config = dict(
    d_mlp=1024,
    norm='rmsnorm',
    init_std_down=0.0135,
    steps=9364,
)
MLP neurons of a small language model. Each row is named by its layer, matrix (gate and up: input weights) and neuron, and shows model dimensions 224-319. Each number is 128 + 24 x the weight over its row's rms, rounded and kept within 0 to 255. Numbers have three digits each. A neuron's up and down rows have the sign that makes its largest values positive.
Before each neuron's rows, "fires on" lists the tokens most often at its 100 highest values on Wikipedia text that the model never trained on.

fires on: " from", "0", " of", "s"
L8.gate180:136101155120090101105155137099110139082116177121118167135141142097138118111108117156141118139134119145100102092139118197121124173125119139104151108101111126104120169152073117129162098135105135119149151144149126104134122112142122127105169121130112112088089149142085140113123123122089135165
L8.up180:152108129131111154114111167119191118114139168137107163145072112096093121137133169141065143114149102137096097152085137161184170153143112128098085145161127103149118098122127098174124145110156139119113172140134132144152131157148127097108099074128097115129108128149101168142107101096094105140

fires on: " of", " he", ".", " she", " |"
L8.gate516:093176115098112110121165158105090128179152129113151162136094144070159121091089084104130109165067132158108089094127141171138133124128133117138122108133178133130103168154118106182165148090123143119139138132114114111128102132089140145133115141118131136118131124110148120133132127151183136122
L8.up516:087140096125106076136113169158112145128138175137106123135090143123156112115154120133116104120110102119100128128098111136103170139140073105148175098082120154158149115151138126173147100132141132117147108118154167131107141148130116183124110118127104154112152101133137157124155113151143105116

fires on: " ", "\n", " (", ",", "1"
L11.gate847:163080103122116121107139124128098118108103131128144174091084126121114148119132096133189122098132143134098120149130097101127149087106117132139128116124156146146165155117120158120161127150125131133164087128106160124122129128151163146142142144156158144150154113160141114110087164152110129127
L11.up847:125087120163099181150123121134103086147154146109128115123128111076149127129151135157155110106144159107130131133106139105155103092104113139066155141088174091135130176111137158140158108111156130130101135141157132113107135126133160130156146148148121175113144113110074153087121142094127124165

fires on: "2", "1", "0", "7", "9", "8"
L11.gate835:123115148154086134147153138051124103121139116109111106105131138126134104110115122145124139133147138154076126116125086104165120076066107079173108140132099144143129138137110168108122152142173107119114150139116152061122105138163160113117143152100147129126079137135106146145110101124178155135
L11.up835:118140135150123147142095092149132103140180118089122114116143113161118133136140112118162116094156145101095085089114135123099116124140129149148158150161094140109145084127127117127149150154116082154126150141164112161114136174109134134101131114117169139097138108090098125120104153146151160161

fires on: "-", " of", " ", " (", "2", "."
L9.gate727:097136107124101105144137096094129087152125129133099147142086063168121169137139153143113102136103128116158115087155151153143106126116149106141144086133105161159139118172137121080153137165152119091113144132161156109143126116161112114151131154111173110134140099104135133122123135064106102121
L9.up727:125134158192114129134151120143094115129120125109136103120138121141155144087122125136098154114149097136089075148118154174130197124187154123132139085141098114183115133133155089121075120180125139135129120116132140147103088111140111146190151115182120160164104135120156106100158151146157111119

fires on: ":", " on", " in", " before", " at", " |"
L8.gate985:102109130119124110153102120128114121156116149132124112113159098130095153131149135147103134099090136151120153122114098153133115127120141087125112122122149125098127146116145143119145136138130162129153182126138142131112133108064143099100111158114142124107131148125118151122142168134183143144
L8.up985:125112095169140127136124154114115158110142129111135100150163115088096171145112116160154095106138121120124184108150140138131103134145090150125114132152157103116131111112093123092109142108139121151095096120203135178153107165126139130075165168091092104066115108100178138133106143130143116057

fires on: "1", " and", " "
L10.gate618:167156126098109169113165122106123131130141110136161154088126115130101164121145138105175122154120134105071142156133119128165125107147166115168113120115124136136116134174149142097131150126117176166142100144140152143152161174110146155150156125111162137091119123140122096145115170107114128105
L10.up618:118148122122106121125108091141132128130101135115120131122178146147086099161108132100166077123126145134112155149108093129117129086094126111154139124047128101114103129111089155106144118114177104104087121173130154070093142202127116186109109182151102124118181116168119111133127141071121131127

fires on: "."
L4.gate317:097153129115126092141119121135125111113185112085153151154141116092143117098089134090125106160140084113116155078135104149096132161156127152147135130161156134110107139149128128108122147136134127099109169101130102121169129086176115152147129170123140141121106144112139116110126175151158129185
L4.up317:121122116100137130106120098139149101111096145157139136118142160149092182133116116128089117107144134120120122141056128139139132129113127128136125141152104166094155138075098144114170144145148176129112085141126141163144161154124140149119109110166142118104158149111123124126128112139114145121

fires on: "0", " ==", "==", " live", "8", "|"
L6.gate513:152112106113115121145127130118106098137110115117125152105128122112158151153104144135103143106137085085196139103129141157084105146134106124086102119134094123189111087133149190119131134117114057140169078128149100135132108121147151163121147164113106161172166120142139130090144142113148154178
L6.up513:159146105125123110136112130108102127175142133095115180107123149137191146104113111139087135158135068113128117135115185119116168099151116122126133140111099109123104073124123141141121112089133132115174136121160119130131104144106125139138136150114117157131151120090109113135118108081145160118

fires on: " team", " club", "1", " player", " track", " game"
L6.gate728:113099163099136155089103103160127147117169105130142092152121113131160130088120149099164128125098146115121131097122152151146121129130109131179135121109142113087142147123108136129110128144165136132106130126108185127158156100125133143126118114147100071140088162105105113142118120165140143073
L6.up728:091142086136135172165114143121116125123085138131159113131108160136119110122115137123121073067128134127135091126130147137140100116128167139126109131083184156148077112123145084134141133137138123107136136122161144149138144115109152128126121134133126151152101150120114147152111110117145169148

fires on: ",", " March", " October", " November", "3", " July"
L8.gate920:129126170134111144160163106129129113122167149121106151165114123114138163174138171119132139109112118080089091127123171135158130118127102119142165119149091112168147121176156092136167148107121139128134133135086112120138154148105123144154074115110120109116131142117139126120121138118160109140
L8.up920:145155133166129131146136092128117114100120131128112120108125124099148097117147102121107130156085105094142090110153125154112094084189151128114136133111109119128096093136165128107123128120195100126127097132115099116127133156126148131154122118132095131165137118123122163120127144118097140131

fires on: "\n"
L3.gate598:142083080150126132109126144128131123096144104123151105111142104075144118144131137157134156156093134132131149119092114125129145117122127160110121123138163140116128132108106135164107128116105129110102121136122117092121147123136148124145100166110098153176118126124127119130102097153144087149
L3.up598:135127086150134117145122142138119127109114123125145126086140100091124114146124124168160134145076129099121163102060141082140106118116111175151153103126144130133119113098120152172111132141119121115133121124103126102108111134155144120105091144064100131160122147154133138147105140125139102159

fires on: "9", "7", "8", "0", "6"
L6.gate888:132124131098132153162132136141151152171150119123098110121107153107137133143123153157125149172148097076169140159119122179131134134129116135087105108154181109138114082151096146162108111105132084108155159115121138122128131163151172104106140132132141146126159134130123148102135125125143129135
L6.up888:154138115133111094143156105142128116157151148121151126109169124125091129098125136168113153141136122104129140108127141190157114081124090111115094148143153129098116148153122177170098130099143113150141099084100123136131135119137127121121145141101154129101125122151109145110155146129146179123

fires on: " season", " club", " team", " career", " football", " summer"
L6.gate128:134099129094125115119120137157116139169151100126177083122164088129123153134090119095100128138110115118138143133131113166135122112102127130153140112093105179136106173107149172138108140092137154155113120123129152136107112138088117154144136111101100094109100102131109100114151114113153137109
L6.up128:093087080155114157122123088118122129139149135149124098096117116116133127124138147111090154074120122121134139184109109124126109128131132116102092082093167107181073133086136128118126103125132127106105142149105132152124086123138118157111139116072143146169167102117161106105116174138128135146

fires on: "9", " the", " (", " and", "0", " "
L10.gate106:095111113154095152091124118115069131153159143097165130141054114120108119144126179152156098113097194138132092087108090151143110100136132157138095130109146077150107156076113107175084146136156113125122097154159135117147167141152143105131131140084101113139135129123205121123131140106142132123
L10.up106:118107103124103118086094132153120125130110147099107117107118111132158145156123132133105128171107106128138086150151169113141106153125150140117132118132159111112127119122102116141118182082121158120114106187130172123158166092152106135142157131107146155152117088177143146132158129130129127139

fires on: "\n", " a"
L8.gate786:114108076086171155097116140140157104122159109135114104121135129068169127115139105127123162124125100097129127120105124112092154077150085136106167105127110132100132119125112118112163146116139166118103123139121094117130114160164132139123091121112151153136127121128079120102124100168103093133
L8.up786:121069092091122079138112121141141154106160141110138105103132117080139137096185143158135127157135113129123127146161146155166093122149084108138119070140151156171159130117173143128120128144133131157092103156134108121145109104147110145133113104088139121113099126104127101133116132145125063096

fires on: " of", " as", " in", ",", " from"
L10.gate384:114159107124093141166142094145096146185123081119166159115116118107087124126134119072136140150136132145150115169161132138152119112122142125099090090135183093095135106099099098089152130163073176114112174142114157143118132118126159080126099148121112186067139124106130087130140117081175126148
L10.up384:130126104116158138153180142149146126154098160167132147192126145130083101113133127106132120158135149129098116145164143139147126133125119153116119044133190085117133125097136125095146089156102146090128114129151097144109116099124147114118111127126106140107147140112159092096164094128168130139

fires on: ",", " a", " of", " (", " and"
L10.gate0:144119101156124158120092095098112098164150121113115149124099077149122121150126161093145142139113127146114098065131164105095095122112125120089101117117153083122109161126174106183140148143130124154140125119142145152140071124146148140119123155127184131150116144117170168128099112116139150148
L10.up0:128148101129114101119132140122109128114113142125166128081082114131123154163136096161161106132127112142144116128098129123161134116151169159116120104158137150141141172102170146113091151133154120146133128094177147095116128117175117110162130135153099158136156101133166097096172150123119114172

fires on: "1", "2", "0", "4", "8"
L10.gate185:090170101113088145123112140134104117153153093114155105083123151132105138097156117102142161119134163161077140116113102166105122114114107122149107112133086131114136101102123145129138122158136143118154068150188147107118132150199152138104157111135148105095113123107156161187137145065135136116
L10.up185:155142090134124134135115120158124087162096153115112127100138135098103065126131127107164116090102146105121150109139070146116094150084100138161092144104097096151158117092165147127116103126158097153167106156162140142155098121098144139140152131166112106091130106108170112144130132069140145105

fires on: " ", "1", "9", "2", "\n"
L10.gate819:136146100159117126147136138082136075144115122118109135127136105154104144116083112100178126129119163144125109108106132153145110086093116083154130089100123136104140127118088104134150121127134127115109138116166153165139125135194141141102143135074138171107076120135136133146122137119157140113
L10.up819:103085103116114130126135158146104129101120157109101186097111133122140118149137137146122129127129159106097074083125151126085097112095098141149120107125119141123136133105146138082170095162131151115153119132128127170133084132129123119145141153134152092130130139110133166153141115136156086145

fires on: " in", " at", "'", "=", "ere", " La"
L10.gate917:117133164090106162177137144124114095085131123107109130157190147126151133159105069114128111108059148178136135132135178159150127104123115119125132163134129155080169157119117140112128149131131149125149107112166141145107124127091124124115139158154130143143130117119103148084135119149149146157
L10.up917:126144126103138151164132141085109112110089126134137116103109131109104137148151163105122103098164143113168175163150181133143081126129125138148154106145123123111158115096121162121127119143101129128134098113133132099144099139135131139093130151139153115165123104156140147137091134144151096057

fires on: ":", ",", ";", "\n", " (", " "
L10.gate967:117139134091077171104130118141074177119162122090151136112130138160133150165115106069131100113147144129082102119146121187158099067177144105099106118130146116106112144157110153156126149141116108164122131148104159109124129120175150139142182145144139126135110151126156134102152132101104143119
L10.up967:135157136131108138147192118139108115112097136129148140146115115181121155130149090093109112175131131112101147147154139115149109098135135167110117099160160110111119138148132148099107147120126146141107132154116122134141141105145096125162114113177136120118133155164145116112189168164108121129

fires on: " of", "s", " from", "in", "an"
L6.gate430:127127143123116123117117129106122085162180163138115131073152099085114136131102109110121112163121130134150109095159125179116146150126108129106118101128151105135078120158140127113109097130150147113162130110143127108098109110132114146136113146133150139127060151125089123115163118096133145100
L6.up430:121145138150152168142084117142158167117084175127115102133137127117117114192109165165124144122140144139145096158108134126112125134170089114130107170149165124133124114164156125165121140122172145094117163099121192148141134148159159154115135123173152128151110141120114138139112097168107117128

fires on: " ", "1", " under", "9", "4"
L11.gate107:165146113095115149160112120115131131084120181103078136076130105108112127159137124140145111117111146149091129154127128085124149139090132126117126139149094133129122140126116189133127129067131138139160118097147170107128099129140148144111190182141117131075154132139105160119101084107097153122
L11.up107:093092111153126122098115104101119084180127193117111118101135145109160067113101123131119098128140153150133113130116083089143114089119082147139115138115152113085122121150127179131174124127157141126160139139160160144167149130131138108082118142141095193139153136158109141072088131121152124141

fires on: "\n", "0", " (", "4", " of", "8"
L10.gate693:145125124116098137118096085118092128151137117090159151120134141153108136108127123149139139132077112170111116153143121100119137124120111103107100142134124143144161177156133178124132148154167166136110112126124134155137136157172149076124144149148127143085120130114108110141150160145142173133
L10.up693:107132100124089150183134131136112136164155141127125111141160142109072134151143138150134148126135109141172109101107137156098167142105101114076152125143118112124127161097113169131160135147135177118158099086147131169107109181159160132110176151143182173150123151129079175097109141088106131134

fires on: "."
L8.gate494:098152160121111092140148137152074127124147161111148098150105144130122140082110115126147139152123090094119115078157111146132145123159111112153133093167116161105135125110122136101159148154144153129103141160103105120120146079121072176162106129144152124082113088110172140109125139140169128176
L8.up494:121086151144109113137058116130104153102114165082135120113103163134149160124121156133142119112150128117099132122134137129131159113154116092151142125124125133147154132164099128119116102111097157106132103099144184120122167137125100162181127173154115100107161103109160137136181120150133182100

fires on: " by", " from", " was", " of"
L9.gate191:124131119151117107068114101128105138143165109103173129114115125101102160149133164130186101132123129096106127120125097124136129084115178119125096138163151101127087157088125081106160108145160097100088152135123177101095168162129156111130075179113121131119112154113113107140153169112148157137
L9.up191:135135104151163130113120088137157158142106111154176123131129119151124151141130156130114101098142169161117092130139095137141158136120106174118137069089118079107126126146134114097143133174138161042133120106134120139129141162112126170102109155117131115162133105125151095112132117123161057156